config.yaml
num_attention_heads: 5
attn_scale: 0.0884
parallel_block: false
optimizer: "ademamix"
decay_fraction: 0.554
decay_shape: "cos"
batch_tokens: 65536
max_steps: 9641
MLP neurons of a small language model. Each row is named by its layer, matrix (up: input weights) and neuron, and shows model dimensions 512-607. Each number is 128 + 24 x the weight over its row's rms, rounded and kept within 0 to 255.
After each neuron's rows, "fires after" lists the tokens most often just before its 100 highest values on Wikipedia text that the model never trained on. A number after a token or word is its count.

L2.up61 [152  89  84 135 157 154 133 172  96 142 170 147  76 136 118 124 130 174 120 154 131 131 120 125 128 169 165  85 110 143 146 126 133 122 118 102 161 158 100  99 100 103 137  84 122 165 152 168 132 163 110 142 100 135 104 134 129 138 132  98 136  69  99 135 124 153 101 117 141  73 140 137 181 122 133  80 144 112 114  90 145 119 120  98 110 142  87 137 127 133 137 156 112 176 136 153]
fires after: " —" 26, "3" 14, " " 10, "0" 8, "5" 7, "7" 6

L2.up827 [106 105 140 127 139 135 132 126 125 139 113 116 152  98 110 105 167 126 138  94 147  71 146 142 228  99 124 100 157 121 125 108 127  64 125 132 166 123 134 106 160 102 129  76  90 140 170 103  99 111 101 137 103 108 141 119 147 141 131 117 128 106 114 125 123 107 171 118 156  83 148  94 136 117 130 154 137 197 124 117 131 178  90 163 131 109  78 127 115 102 114 120 128 124 133 167]
fires after: " a" 21, " an" 11, " the" 10, " The" 4, " and" 4, "The" 4

L2.up2237 [103  99 160 113 148 128 153 135 178 159 116 148 127 152 148 133  91  90 113 132 162 105 117 107  70 113 104 149 130  97 124 143 145 126 123 125 133 122 153  92 167 151 116 143 167 146 104 143 122 114 137  95 138 111 107 135 151  92 117  91 121 113 123  98 121  90 112 130 112 150 133 148 133 137 119 128 141 117 114 132 120 123 156 154 120 146 116 153 145 117 176 198 148 106 114 144]
fires after: " " 40, " W" 12, " (" 5, "'" 4, " cross" 4, " D" 4

L2.up1849 [101  87 124 159 161 158 154 112 106 125 151 145 142 138 132 143 182 116 122 107 131 129 136 145 163 134 133 106 108 135 152 123 178 131 130 178 148  58 125 132 168 113 130 100 174 119 153  83 137 100 144 127 122  73 156  96 169 145 149 124 140 164 129 135  82 119  97 104 164 132 134 151 147 167 133 125 122 145 104 100  95 159 129 116 115 122 139  81 154 123 157 158 126 175 149 119]
fires after: "\n" 29, "Ro" 10, "W" 8, "S" 7, "B" 5

L2.up343 [170 126 135 132 135 125 144 203 105 147 122 100 137 102 105 139 126 142 167  98 126 126 154 136 122 143 152 144 153 124 117 106 186 116 133 152 135 156 152 122 178 118 120 150 204  89 146 127 128 115 104 153 121 108 153  87  85 108 119 153 101 121 123 164 133 112  99  86 121 132 183 107 129 104 123 128 140 121 121 101 148 113 111 135 100 141 153  79 135 117 174 137 134 181 116 108]
fires after: "1" 31, " a" 10, "2" 8, "4" 6, "8" 4, " the" 4

L2.up533 [127 135 133 158 130 153  99 120 147 144 164 115  75 155 150 143 124 151  98 131 121 134 147 101 137 183 129 147  84 120 168  93 164 124 166 126 127 132 137 151 169 113 102 116 100 163 146 149 133 100 175 142 123 125  24 145 136 126 100 135 105  95 109 180 172 149 113 159 161 125 125 157 125 134 116 112 151  80 117  83 105 113  97  88 118 149  94  97 117 113 135 110 112 126 124 117]
fires after: " |" 41, " " 31, " Turnout" 7, " /" 7

L2.up1313 [115 105 117 106 119 142 127 137 123 126 134 173 134 142 183 138 133 109 140 140 111 142 124 132  80 145  75  87 141 104 157 152 140 129 137  99 161  88  50 121 122 107 148 126 171 135 108 105 134 133 129  98 116  93 117 138 140  89 109 161 138 149 102 101 117 122 107  71 153 117 168 121 145 145 126 104 132 139  85 141 136 114 130 119 135 129 161 137 139  90 167 130 139 181 132 126]
fires after: " (" 37, "'" 19, "s" 4

L2.up1778 [141 135 103 116 166 154 108 146 153 138 105 123 123 100 113 139 189 178 141 150 111 116 124 129 102 148 113 125 179  89 152 103 127 102 143 182 107 159 110 112 144  98 105 143 131 148 139 162 116  81  70 133 131 124 153 130 144 128 143 143 157 120 150 134 150 112  95 117  99 143 118 129 115  89  98 136 112 161  91 131 100 114 115 142 177 107 100 131 109 108 164  83 116 150  89  90]
fires after: " B" 13, "." 12, " G" 11, " F" 10, "B" 7, " S" 4

L2.up2062 [152 119 128 135 112 109 106 144 112 109 127 146 156 123 123 132  96 119 119  94 163 150 133 156 145 116 104 135 102 130 123 142 128  76 128 115 121  92 113 126 157 114 122 148 137 167 147 112 113 119 134 117 147 101 130 119 133 166 130 151 128 126 158 101  84 190  98 141 130 119 145 197 153 137 113 103 163  89 112 138 117 181 139 103 144  94 108  63 155 124 128 141 164 145 190 145]
fires after: " the" 25, " |" 23, " " 16, " The" 7, "\n" 7, ";" 4

L2.up507 [128 145 115  78 110 143 138  88  76 142 166 134 147 129 102 136 156 157 182 139 103 113 148 121 116 113  98 109  98 141 122 115 157 127 129 148 126 141 132 173 144 107 119  99 155 124 138 119 131 120 153 139 112 139 145  91 154 135 153 130 115 113 143 170 166 115  92 128 135 129 126 128 132 129 124 147  87 131 122 134 165  92 107 152 161 133 120 119 123  91 156 125 128 100 130 127]
fires after: " |" 38, "born" 9, " was" 7, "\n" 7, " " 5

L2.up967 [103 127 155 130  99 130 141 141 119 146 153 104 130 133 120 159 112 141  89 139 145 120 135 136 130  96 115 181 115 123 148 118 112 146 127 103 136 137 137  97 155 158 104  68 103 121 163  99 137 128 100 140  83  92  70 130 117 134 140  85 125 122 139  87 110 165 121 109 118 130 180 133 144 122 172 113 127  99 124 137 103 130 161  89 154 109 118 109 115 101 177 105 100 104  88 131]
fires after: " " 77, " the" 6, "Early" 4

L2.up2161 [114  97 144 153 147 130 119 113 115 105 110 106 148  94 118 155 111 149 116 136 119 114 125 172 139 138 126 130 134 143 113 112 157  72 111 100 119 137 136  72 133 117 110 123 157 120 117  92 135  99 130 107 132 138 111  83 117 106 140 111 144  83  98 157  96  92 110  74 112 126 153 121 190  95 145 120 141 115 133 136 108 173 123 131 140 186 103 103 162 105 130 153 174 150 111 106]
fires after: " the" 36, " a" 10, " his" 9, "'" 8, " an" 5

L2.up65 [ 96 151 125 107  86 116 134 114 119 142 136 156  70 158 109 148 118 139 120 129 124 105 140 144 135 112 112 152 119 162 186 115 168 151 144 121 140 165  79 110  97 152 119 108  97 103 174  98 168 124 135 142 115 123 140 117 146 136 126 100 184 111 183 115 148 106 142 143 103  99 136 135 149 138 123 151 101  88 130  97 135 136 126  96 152 136 103 159 114  96 127 139  86 143  91 155]
fires after: " " 45, "0" 15, "9" 8, "7" 5, "8" 4, "%" 4

L2.up337 [141 124 136 135 185 121 145 124 116 141 133 105  98  97  95 141 138 135 145 164 164 107 144 135 129 125 153  84 105 167 197 154  97  94 168 149 156 106 100  97  93 119 118 128 124 117 130 113 102 135 112 147 109 126  95 135 163 145  95  92 174 111  97 132  89 135 149  98 117  97 166 114 140  67 128 111 130 123  70  77 165 127 115  78 124 174 116 126 136  98 156 147 152 162  94 142]
fires after: "8" 13, "6" 13, "4" 12, "3" 12, "0" 11, "7" 10

L2.up1790 [101 109 120 150 175 162 126 131 120 174 175 147  93 177 178 179 163 103 118 144 110 125 110 100 161 180 117 143 133  65 140 196  82 120 123  83 109 109 119 129 161 170  97 124  85  91 140 149 174 126 119 136 101 126 123 144 156  78  79 139 102 133 116 125 178 123 115 145 163 135 112 161 102 131 102  82 163 120 125  96 149 152 126  74 122  92 102 150 155 112 156 129 173 104 108 142]
fires after: " " 43, " (" 10, " \"" 9, "\n" 6, " re" 5

L2.up755 [116 102 103 146  86 132 145 110 121 160 135 158 114 147 157 163 143 110 109 172 116 103 143 120 152 132 117 129 140  97 137 168 141 125 131 115 135 130 112 127 120 136 105  74 134 112 138 150 137  77  98 155 106 118 113 146 144 163 145  89 109 137 134 153 160 120 115 138 107  96  97 129 173 120 115 118 169  84 140  91 115 177 132 105 146 126 121 121 138 160 123 139 125 116 130 163]
fires after: " " 56, " re" 13, " at" 6, "s" 5

L2.up341 [149 154 140 168 107 134 136 140 135 126 162 160 130 115 130 146 167 152  65 107 130 102 122 113 142 164 137 133 102 115 199 143 121  90 142 143 114 111 106 131 124 133  89  89 141 158 130  95 133 108  94 123 120  95 119 135 169 149 152  73 166  98 113 128 103 161 114  98 109 123 129 142 162 108 144 142 102 115 142  94 143 152 154  98  94 123 100  88 145 121 164 133 122 136  93 177]
fires after: " " 51, " |" 25, ";" 23

L2.up684 [114 105 167 130 132 103 162  96 121 161  95 114 150 122 133 144 172 103 104 170 163  74 123 120 187 132 125  79 129 141 127 114  82  93 136 100 148  99 133 108 153 123 135  65 131 148 139 118 131 124 102 166 136 132 119 103 194 143 116 142 143 131  95 100 133 129 167 105 154  90 129  97 155 116 144 134 130 149 144 129 164 185 118 166 144 146  98 128 175 105 113 130 153 100 115 120]
fires after: " the" 45, " " 8, "'" 6

L2.up997 [138 116 141 155 134 132 155 122 122 123 139 105 159 169 174 160 107 131 136 131 145 127 117  93 102 157 150 149 123 106 106 167 186 140 110 141 168  98 120 119 139 144 119 140 149 143 115 131 116 102 109 125 104 115 102 146 182 141 127  89 135 136 128 119 128 130 119 131 102 126 182 100 161 118 114  99 129 125 138 139 124 113 159  86 127 130 125 122 146 105 135 133 133  92 130 148]
fires after: "\n" 28, "–" 15, "," 14, " to" 10, " of" 5, "1" 5

L2.up1308 [166 100 142 137 153 111 154 107 118 107 150 152 119 112 110 158 162 105 102  82 107 143 119 136 117 151 164 150 160 128 186 171 120 114 125 121 132 109 130 163 137 135 108  78 100 126 231 134  99  90 118 138 154 126  98 122 125 123 151  85 141 148 120 150 140 147 117 122 114 116 155 136 134 112 102 125 132 166 103  82 146 132 151 168 106 132 123 104 139  99 150 116 126 148 104 124]
fires after: " |" 43, " " 11, "2" 6, ";" 6, "5" 5

L2.up221 [105  56 138 185 134 121 163 135 125 148 146 101 132 123 137 141  95 143 131 155 153 115 146 159 122 162 138 140 108 148 149 152 156 135 138 115 141 104 112 124 152 185 104 134 161 184 142 142 130 106 102 149  90 114 149 158 145 125 114 100 142  97 145 155 122 172 100 120 123 129 143 132 146 123 106 163 143 136 108  99 131 183 119 134 152 122 114 115 128  99 154 160 150  95 121 134]
fires after: " (" 34, " \"" 18, "\n" 13, "===" 8, " the" 6

L2.up995 [166 130 112 111 183 118 153 166 116 136  93 103 119 139  70 102 140 116 112  89 145  96 111 191 150 136 139 137 144 128 157 151 126 150 112 130 131 142  75 101 132 122 108 102 123 103 114 104 138 118 144 146 118 156 126 114 110 124 113  83 156 154 126  68 122 154 116  96 134  87 184 134 121  86 101 118 116 137 136 108 123 127 127  94  98 160 131 130 141 128 142 141 163 137 115 133]
fires after: "'" 34, " the" 21, " " 18, " his" 9, "2" 6, "s" 4

L2.up1237 [187 120 132  90 149 176 115 174 147 130 116  93 152 121 135 142 140 117 121 107 116 157 107 143 116 101 141 134 145 102 122 114 140 147 136 129 125 102  81  86 119 114 129 144 168 116 134 131 150  93  93 126  88 191 154 134 118 109 147 142 133 139 149 165 133 107 105 103 130  96 136 108 156 104  86 123 125 132 136 119 123 138 149 117 136  99 122 125 135 121 187 104 117 108 107 176]
fires after: "S" 26, "." 8, " G" 7, " P" 6, " S" 6, " M" 6

L2.up973 [177 102 171 103 120 144 173 140 125  75 146 144 100 153 138 134 137 148 137 103 174 116 133 149 126 165 178 139 134 153 139  86 192 137  98  72 121 143 104 104 143 124 168 153 144 154 114 182 162 123 144 122 167 136 139 102 197 110 133 141 148  65 182 115  95 138 129 113 136  82 155 110 130  73 167 148 168 115 136 113 122 134 167 147 130 159 111 118 161 112 144 144 129 138 109  89]
fires after: "s" 31, "'" 26, " his" 14, " her" 8, " His" 4

L2.up1338 [220 108 161 113 105 134 123 129 123 120 124 113  98 123 121 161 119 163 112  92 119 124 106 131 122 141 133 141 127 130 144 151 152 120 123  96 116  88  99 128  98  98 150 126 171 129 130 144 157  79  95 125 127 121  84 152 139 117 136 117 150 149 174 148 110 181 128 114 130 137 108 102 178 155 161 128 145 107 125 127 142 123 161 105 142 110  96 126  99 131 154 190 117 165 117 120]
fires after: " |" 48, "|" 8, "\n" 7, " " 6

L2.up371 [109 130 109 162 104 177 138 132 106 105 104  79 118 156 120 160 100 135 127  98 156 123  85 141  96 115 113 134  97  36 130 129 122 135 112 120 144 147 138 126 180 156 126 139 109 145 135 159 148 153  99 171 128  99 109 123  99  98 169 107 121 139 134 132 119 163  89 126 161 124 119  98 110 115 127 109 122 139 144 119 139 104 121 121 120 128 132  89 169 163 194 145 146 115  73 162]
fires after: " " 79, "1" 14

L2.up1682 [ 91 134 161 135 138 129 155 118  98 146 127  83  70 130 117 166 130 172 164 141 137 125 163 152 134 139  91 167  93 176 153  86 155 119 149  97 146 114 111 150 129 115 111 131  60 143 189 145 124 122 135 121 136  81  94 110 159 143 108 104 188  76 128  95 107 128 103 118 117 128 112 115 112 121 141 152  92 143 110 111 113 163 149  87  97 112 148 141 116 122 147 146 146 126  91 139]
fires after: "8" 13, "7" 12, "0" 12, "3" 11, "5" 11, "9" 10

L2.up515 [152 115  58 101 135 159 156 167 116 129 130 138  96 111  95 140 138 140 143 131 134 143  79 113  96 141 132 152 151 144 146 141 152 138 138 120 100 111 147 141 153 149 130 158 151 147 164 121 117 166 143 159 158 166 148 105 145 109 125 160 152 129  98 150 134 164 100 143 160 118 122  82 119 110 153 115 107 174 114 116 120 129 108 134 122 136 126 103 188 145 210 170 167 110 130 152]
fires after: "-" 24, "1" 23, "2" 12, " " 6

L2.up2124 [ 94 161 152 119 139 120 140 151 104 139 121 126 150 160 109 141 134 185 155 124 161 111 162 115 134 138 132 120 135 132  95  95 141 127 137 121 126  96 112 130 145 126 119 172 124 125 153 114 161 103  89 118 100 137 107 145 140 121  96 106 152  85 109 159 109 104 130 114 113 117 150 145 121 141 191 140 144 122 102 105 121 160  83 131 102 124  95 134 128 131 137 161 127 120  63 137]
fires after: "4" 27, "3" 12, " " 6, "5" 5, "6" 5, " a" 4

L2.up738 [136 130 129 161  95 163 150 144 121 129 164 147 142 139 121 156 112 142  96 123 142  95 109 130 104 127 154 113 121 141 161 114 122 107 138 152 143 107  86  91 142 139  85 136 124 127 134  81 120 107 115 153 140  87  95 119 141 158 155 100 143  85 107 115  95 125 111 114 113  96 131  99 143 134 145 126 162 120  95 118 156 189 128 119 102 112 116 135 149 129 156 122 130 142 115 165]
fires after: " |" 47, " " 24, ";" 8, "1" 5, "5" 4

L2.up2035 [125  96 179 165 129 114 116 119 132 129  95 136 138 131  86 121 137 146 130  62 127  77 138 121 158  99 162 135 142 123 135  89 129 132 139 118 126 143 122 110 151 125 158  91 109 124 167 122 126  77 104 125 162 149 109 109 144 177 142 141 141 113  99  96 128 160 144 133 156 136 175 136 115 159 152 120 109 136 111 108 107 122 107 118 116 155 109  97 132  83 118 118 141 130  88  91]
fires after: " the" 47, "\n" 15, "The" 9, " The" 6, " |" 4, ";" 4

L2.up1109 [117  84 137 152 131 130 150 125 140 162 158 148 117 149 137 170 111 122  92 161  87 127 114 134  89 128 143 147  83 161 156 184 168 104 120 144 149 116 113 135 131 175 137 119  97 116 124 134 159 149 126 124 115 125 112 144 127  98 122 147 137 113 121 119 115 157  54 142 120 100 137 116 168 115 145 148 135 101  97  87 138 163 121 110 154 123 117 108 115 106 163 178 164 120 161 148]
fires after: " " 48, " |" 17, "1" 7, ";" 5

L2.up420 [108 136 152 139 101 167 145 157 112 126 158 147 112 184 116 142 112  94  85 113 118 136  87 138  85 122 127 138 173 103 139 132 170 135 137 115 105 130 146 170 154 138 136 118 113 180 126 131 117 133 114 137 115 168  90 144 134 124 130 108  94 147 141 138 107 137  95 130 133 112 108 137 165 125  79 128 182  91 161 100 149 108 136  90 139 117 114 126 127  79 135 130 142 119 142 182]
fires after: " |" 42, ";" 17, "'" 11, " " 10

L2.up2120 [120 127 137 119 154 131 155 128 138 149 129 142 159 139 128 130 172 141 104 157 128 116  99 138 140 129 121 115 127 164 105 104 136 132 142 111 117 121 119 146 132 182  77  76  89 130 162 117 162 108 107 132 127 113  98 149 170 124 151 126 158 135 169  73 109 126  97 138 140 119 162  91 115 122 152 135 124 146 105  90 150 139 165 109 126 124 135  99 174 131 124 148 145  97 125 147]
fires after: " " 42, "1" 15, "born" 14, " the" 7, " (" 5

L2.up1783 [154  97 120 116 153 139 102 152  86 157 122 129 115 143 138 137 148  86 129 111 118  99 122 112 105 132 147  57 139 120 152 159 142  86 104 120 176 123 116  99  83 130 106 139 122 150 141 134 107 176 125  88 106  98 109 179 127 151 146 125 152 109 148 105 129  51  94  93  99 139  93 124 171 117 156 116 144 113 132  91 132 113 132 142 104 120 107 139 128 138 153 149 123 139 100 119]
fires after: "0" 29, "6" 16, "7" 11, "5" 10, "3" 9, "9" 8

L2.up1274 [ 94  97 138 124 134 100 168  98  99  94 147 111 131 142 156 159 176 165 125  72 113 139 136 145 153 125 105 119 144 149 143 128 148 113 128 146 145  69 132 118 177 101 156 142 152 141 129 111 118 126 146  92 137 133 123 106 114 155 196 112 125 148 142 160 100 148 101 113 162 144 138 158 145 152 128 125 135 125 156 146 114  98 131 119 154 153  80  98 130  67 114 123 139 131  77 132]
fires after: "\n" 79, "|" 9, "C" 4

L2.up2519 [129 152 136 148 146 155 156 142 130 137 132 123 135 136 111 134 133 171  91 115 141 120 139 138 107 132 178 137  89 104 160 176 143 127 171 116 139 105 104 176  99 123 107 122 131  97 151 151 129 143 122 150 131 133  84 145 133  90 154 139 133  93 123 124 103 153 123  89 103 116 161 145 160 164 115 103  96 129 110  91 173 145 130 137 124 157 138  51 167 119 135 159 127 144  95 141]
fires after: " |" 53, " " 15, ";" 5, "5" 5, "0" 4, "1" 4

L2.up1989 [ 91  96 133 122 142 164 149 163 113 136 137 121 132 183 174 138 142 132  60 131 104 101 138 136 116 110 106 154 158  84 137 151 155 109 143 151 171 131 130 130 147 105  93 105 122 125 118 131 124  61 141 141 128 121  98 161 153 124 141 114 136 129 133 133 113 125 136 131 150 114 161 123 122 137 187 103 176 120 108 142  87 125 116 115  89 142 137 120  87  96 120 144 146 125  92 144]
fires after: "\n" 70, "==" 11, "-" 5

L2.up1070 [149 120 129 147 201 146 107 139 161 136 137 136 165 158 151 139 159 176 137 122 103 130 137 143 135  88 176 167 119 121 141 150 137 152 148 147 124 134 118 157 136 137 124 114 156 100 149 141 152 113 129 152 150 175 160 137 136 121 147 130 122 127  78 152 116 123 130 103 190 117 149 107 116 157  99  76  90 102  77 106 144 175 173 116 111 143 114 111 182 113 160 131 136 154 140 158]
fires after: " =" 34, "S" 14, "'" 11, "\n" 7, "s" 4

L2.up1167 [206 126 164 132 119 121 181 145 115 159 118 125 129 132 122  90 127  97 134 123 128 132 131 161 122 125 146 170 115 128 132 158 143 132 106 119 122 145  94 145  73  70 121 133 101  84 130 126 141 127 136  84 115 132 104 136 145 122 107 123 112 139 186 167 132 106 116 112 149 142 211 136 116 118 115  51 117  97 150 139 128 152  91 113 123 131 117 120 142 141 143 164 150 146 147  88]
fires after: "'" 47, "s" 7, "Azerbaijan" 6, " Estonia" 5

L2.up2010 [135  98  76 166 117 147 127 151 135 150 151 132 112 153 140 158 139 102 124 159 122 124  96 149 116 166 105 139 110 101 136 132 141 112 152 116 143  88 131 111 145 136 117 153  95 174 122 103 162 147 114 130 131 109  97 132 141 112  96  73 123 117 109 142 119 120 139 120 132  99  71 135 122  99 141 140 131 109 141  99 134 118 133 113 122 150 140 107 104 143 137 131 147 106 110 182]
fires after: " (" 22, " in" 18, "1" 9, " /" 9, " " 7, " to" 5

L2.up1556 [ 97 136 175 144 144 134 161 142 151  86 139 127 161 112 123 141 155 135 105 139 148  95 118 144 163 135 110 150 156 102 130 165 142 102  98 126 138 154 112  88 177  90 133  88 115 106 192 106 164 135  96 157 121 100 136 127 145 126 129 141 155 120 117 116 128 127 134 138 158 109 126 143 111 122 156 127 135 117 128 127 137 152 121 142 124 148 137  95 130 116  95  92 158 143 103 109]
fires after: " the" 38, " " 13, " The" 8, "'" 5

L2.up677 [ 89 126 121 147 108 186 160 155 143 137 196 158  95 140 119 135 153 152  97 121 106  96 125 137 120 119  86 114 168 142 147 129 155 150 151 183 145 112 110 152 113 156 139 117 116 174 118 115 118  69 103 143 118 131 120 141 153 140 120 123 133 108 160 126 107 149 134 105 154  77 135 124 159 141 156 129 144 146 106 124  74 117 149 113 122  81 112 151  97 112 120 131 103 129  97 124]
fires after: " |" 24, " \"" 11, "\n" 8, " Party" 6, "==" 6, "|" 5

L2.up1447 [114 124 149 139 137 141 146 116 104 146 160 118 124 117 179 183 113 134  62 175 136 131 140 140 107 131 101 127 121 108 137 126 197 133 133 129 131 103 130 114 156 118 114 129 119 172 148 112 118  82 127 109 126 129  94 126 147 123 101 115 130 129 123 135  81 129  91 141  97 137 160 147 160  99 129 137 140  80 105 137 121 116 109 144  97  95 133 114 125 123 149 131 138 142 114 144]
fires after: " that" 15, "," 14, " where" 9, " and" 9, " as" 8, "1" 6

L2.up2034 [108 143 146 100 140 134 128 176 112 122 140 114 117  86 126 132 130 106  80 133  95 118 117 120 145 106 142  82 147 127 103 141 126 130 164  87 132  79 144 132 119 130 129 116 139 144 110 122 138  96 122 103  89 111 151 138 141 100 116  93  85 111 101 145 129 136 141 152 137 119 134  99 173 180 115 168 138 140 119 134 120 193 147 137 107 157  99 119 141 140 132 174 109 111 136  99]
fires after: " |" 40, " (" 25, "|" 8, "\n" 5, "===" 4, "NE" 4

L2.up1375 [ 94  79 121 154 143 144 118 143 161  98 125 143  92  94 157 124 130 150 120 153 151 128  98 156 112 173 102 123 106 108 120 152 146  95 154 127  85 156 108  84 114 110 120  79 109 124 110 102 141  72 112 146 119  80 115 119 183  79 127 173 119 122 126 147 144 174 110 118  94 101 136 112  59 142 155 140 157 163 142 152 144 145 118  94  72 160 135 129 100 138 154 171 124 143 137 153]
fires after: " " 58, "s" 8, "," 7

L2.up1956 [186 124 126 119 102 103 120 154  94 136 141 127 111 126 129  91 122 141 141 131 101 108 126 126  54 172 115 150 137  96  98 100 116 153 160 140  87 110 108  93 114 111 138  90 137 135 127 173 127  97 115 138 117 104 113 117 131  86 125 142 143 105 105 141 121 146 130 131 156 118 115  70 103 131 117 121 113 189 109 104 169 131 145 150 127  97 156 115 151 158 159 102 153 133 130 156]
fires after: " " 37, " |" 27, "2" 10, "1" 6, " —" 4

L2.up2301 [106 115 165 121 114 125 119 121 115 105 148 166 140 146 150 121 155 133 161 123 160 130  99  67 153 139 121 157 133 118 114 169 115 118 117 161 113 126  93 108 143 116  97 154 114 118 164 127 145 100  68  96 119 113 119 148 125 128 134 139 152 146 178 104 121 133 118 148 175 117 122  72 163  97 149 129 120 160 173 137 110 181 151 132 138 106  92 117 154 115 129 140 134 118 158 120]
fires after: " " 57, " the" 8, "th" 7

L2.up880 [152 142 181 132 155 120 159  86 130 109 116 164 162 161 117  98 160 162 176  91 121  99 128 167 127 160 184 174 136 111 152 114 101 112 105 123 142 151 163  81 140 101 109 153  99 115  95 118 137 125 124  98 173 111 121  95 119 131 176 103 123 118 132 122 126  93 112 113 136 155 158 178 147 130  96 112 133 140 140 164 125 128 166 167 116 133 125 104 150 144 120 152 139 100 138  82]
fires after: "\n" 26, " his" 15, " =" 11, "s" 9, " a" 6

L2.up1357 [163 140 118 146 170  92 131 149  95 111  87 135 116 171 103 116 151 171  86 149 131  89 102 186 135 104 133 109 122 138 118 116 103 140 168 145 133 120  83  97 141 149  82  89 139 158 158 111 139 155 155 119 125 104 112 111 140 142 126  79 160 159 117  87 124 134 136 128 126  54 139 116 164  84 202 127 150 145 141 106 131 155 112 116 112 155 127 138 157 144 135 114 163 109 143 104]
fires after: " the" 71, " anti" 4

L2.up797 [145 135 139 152 146 100 136 108 125  91 112 107 121 117 121 116 133 145 125 101 118  99  93 161 147 130 142 146  98 133 172 120 106 161 146 118  81 162 124  94 118 134  84 115  85 170 115 138 169 112 115 129 137 117 167  90 131  93  95 143 115 160 168 135 123 164 148 103 133 103 101 127 124 114 117 137 135 128 112  94 118 138 133 110 129 117  90 113 161 151 139 134 167 112 138 121]
fires after: " the" 20, " a" 13, " The" 10, " With" 4, "The" 4

L2.up473 [145 116  87 139  84 143 122 159 124 133 139 110 126 138 120 147 116  99 148 116 179 119 104 130  78 134 131 181 119 126 138 119 160 144 103 102 110 163 148 140 207  84 111 105 176 117  99 137 124 120 119 152 119 126 120 159 164 149 100  84 124 108  95 163 117 133  91 119 119 152 152 121 119 109 122 152 116 152 126  98 139 144 152 102 145 116 126 115 151 107 160 122 129 134 108 150]
fires after: " |" 43, " " 41, ";" 7

L2.up594 [ 70 142 123 100 152 137 143 136 116 113 108 138 146 144  96 140 160 114 123  65 132 125 109  94 132 149 119 104  96 132 167 141 119 134 134 101 136 101 102 144 129 135 143 126 122 121 148  86 104 119 109 135 135 125 102 126 124  99 131 157 123 113 101 157 122 154 120 126  97 130 131 117 166 128 111 131 152 125 119  91 107 124 124  88 126 119 145 144 127 120 152 135 138 149 166 162]
fires after: " " 68, " (" 9

L2.up1535 [115 113 110 106 122  94 107 130 108 106 111 101 104 126 154 118 123 111 116 150 168 112 138 138 132 129 122 121 116 147 133 138 140  85 153 155  92 115 140  77 108 112 107 188 135 113 126 126  96 142 114  94 154 132 115 108 125 199 111 128 122 129 145 110 111 152 109 127 126  75 148 124 133 136  88  93 105 122 164 113 131 153 154 143  98 146 116 126 159 115 155 136 144 132 123 123]
fires after: "'" 22, " the" 17, " " 8, " The" 7, " one" 7, "The" 5

L2.up932 [115 144 149 135 147 185 147 117 147 120 136 128 143 170 148 138 123 138 144 134 142 141 129 169 110 154 138 133 158 116 145 125 151 117 133 120 110 113 138 144 141 145 163 164 163 137 139 118 139 106 134 140 152 162 132 140 119 138 141 136 130 116 117 169 109 111 162 128 151 142 126 132 138 139 113  94  99 118 118 126 111 155 115 126  88 129  94 123 128 147 144 161 144 141 108 159]
fires after: "G" 10, "S" 10, "W" 10, "'" 10, "H" 9, "Ro" 7

L2.up1329 [152 117 103 158 108 136 168 134 116 124 125  98 143 192 129 101 141 133  83 151  92 117 115 158 118 137 143 162 156 114 120 103 130 119 109 134 125 126 140  93 126  74 123 112 150 119 128 154 140 143 142 143 139 151 113 120 124 128 143 149 129 134  87 136 117 136  80 100  85 153 100 130 140 114 153 146 151 145 156 130 140 112 118 110 143 115 159  79 139 145 156 165 145 139 122 145]
fires after: " " 39, "2" 12, "1" 7, " her" 4

L2.up1367 [132  90 125 122 134 157 157 132 127 151 160 119 109 144 115 152 174 115 120 119 139 103 125 127 129 116 123  97 115 165 126 119 107 132 163 160 133 101 179 121 130 126  93 151 114 138 123 101 127 126 105 121 161 122 100 147 156 130 132  88 144 140 114 179  61 133 104 133 135  93 162 116  98 146 135 119 115 121  92  91 153 123 161  80 128 117 113 132 135  90 138 122 102  87 109 127]
fires after: " (" 47, "\n" 15, "===" 4, " |" 4

L2.up134 [173  81 158 143 123 138 130 119 151 153 131 146 145 112 131 139 114 120 151 119 151 135 114 117 152 153 143  93 150 119 144 126 136  69  88 129 137 102 112 111 137 122 180 104 120 157 141 116 115 136 140 137 122 126 128 151 122 103 135 140 132 115 144 111  63  75 133 114 128 128 151 174 157 118 120 138 138 119 128 137 119 167 170 175 128 141 106 113 158  79 123 132 162 146  99 157]
fires after: " the" 29, "'" 18, "The" 9, "s" 7, " his" 6, " a" 6

L2.up1538 [122 115 121 110 150 100 151 146  80 116 141 112 131 121 133 128 125 191 116 151 105 108 115 148 108 118 139 106  87 147 143 137 130 126 150 136 135 110 110 123 108 170 128  94 105 139 168 111 156 151 148 103 171 127 138 117 165 160 173 104 125  84 133 123 167 132 101 129 120 103  85 111 133 126 124 117 146 142  93 107 110 177 153 129 106  54 165 167 100 136 190 124 146 154 111  98]
fires after: "-" 37, "4" 13, "7" 8, "2" 6, "0" 6, "9" 5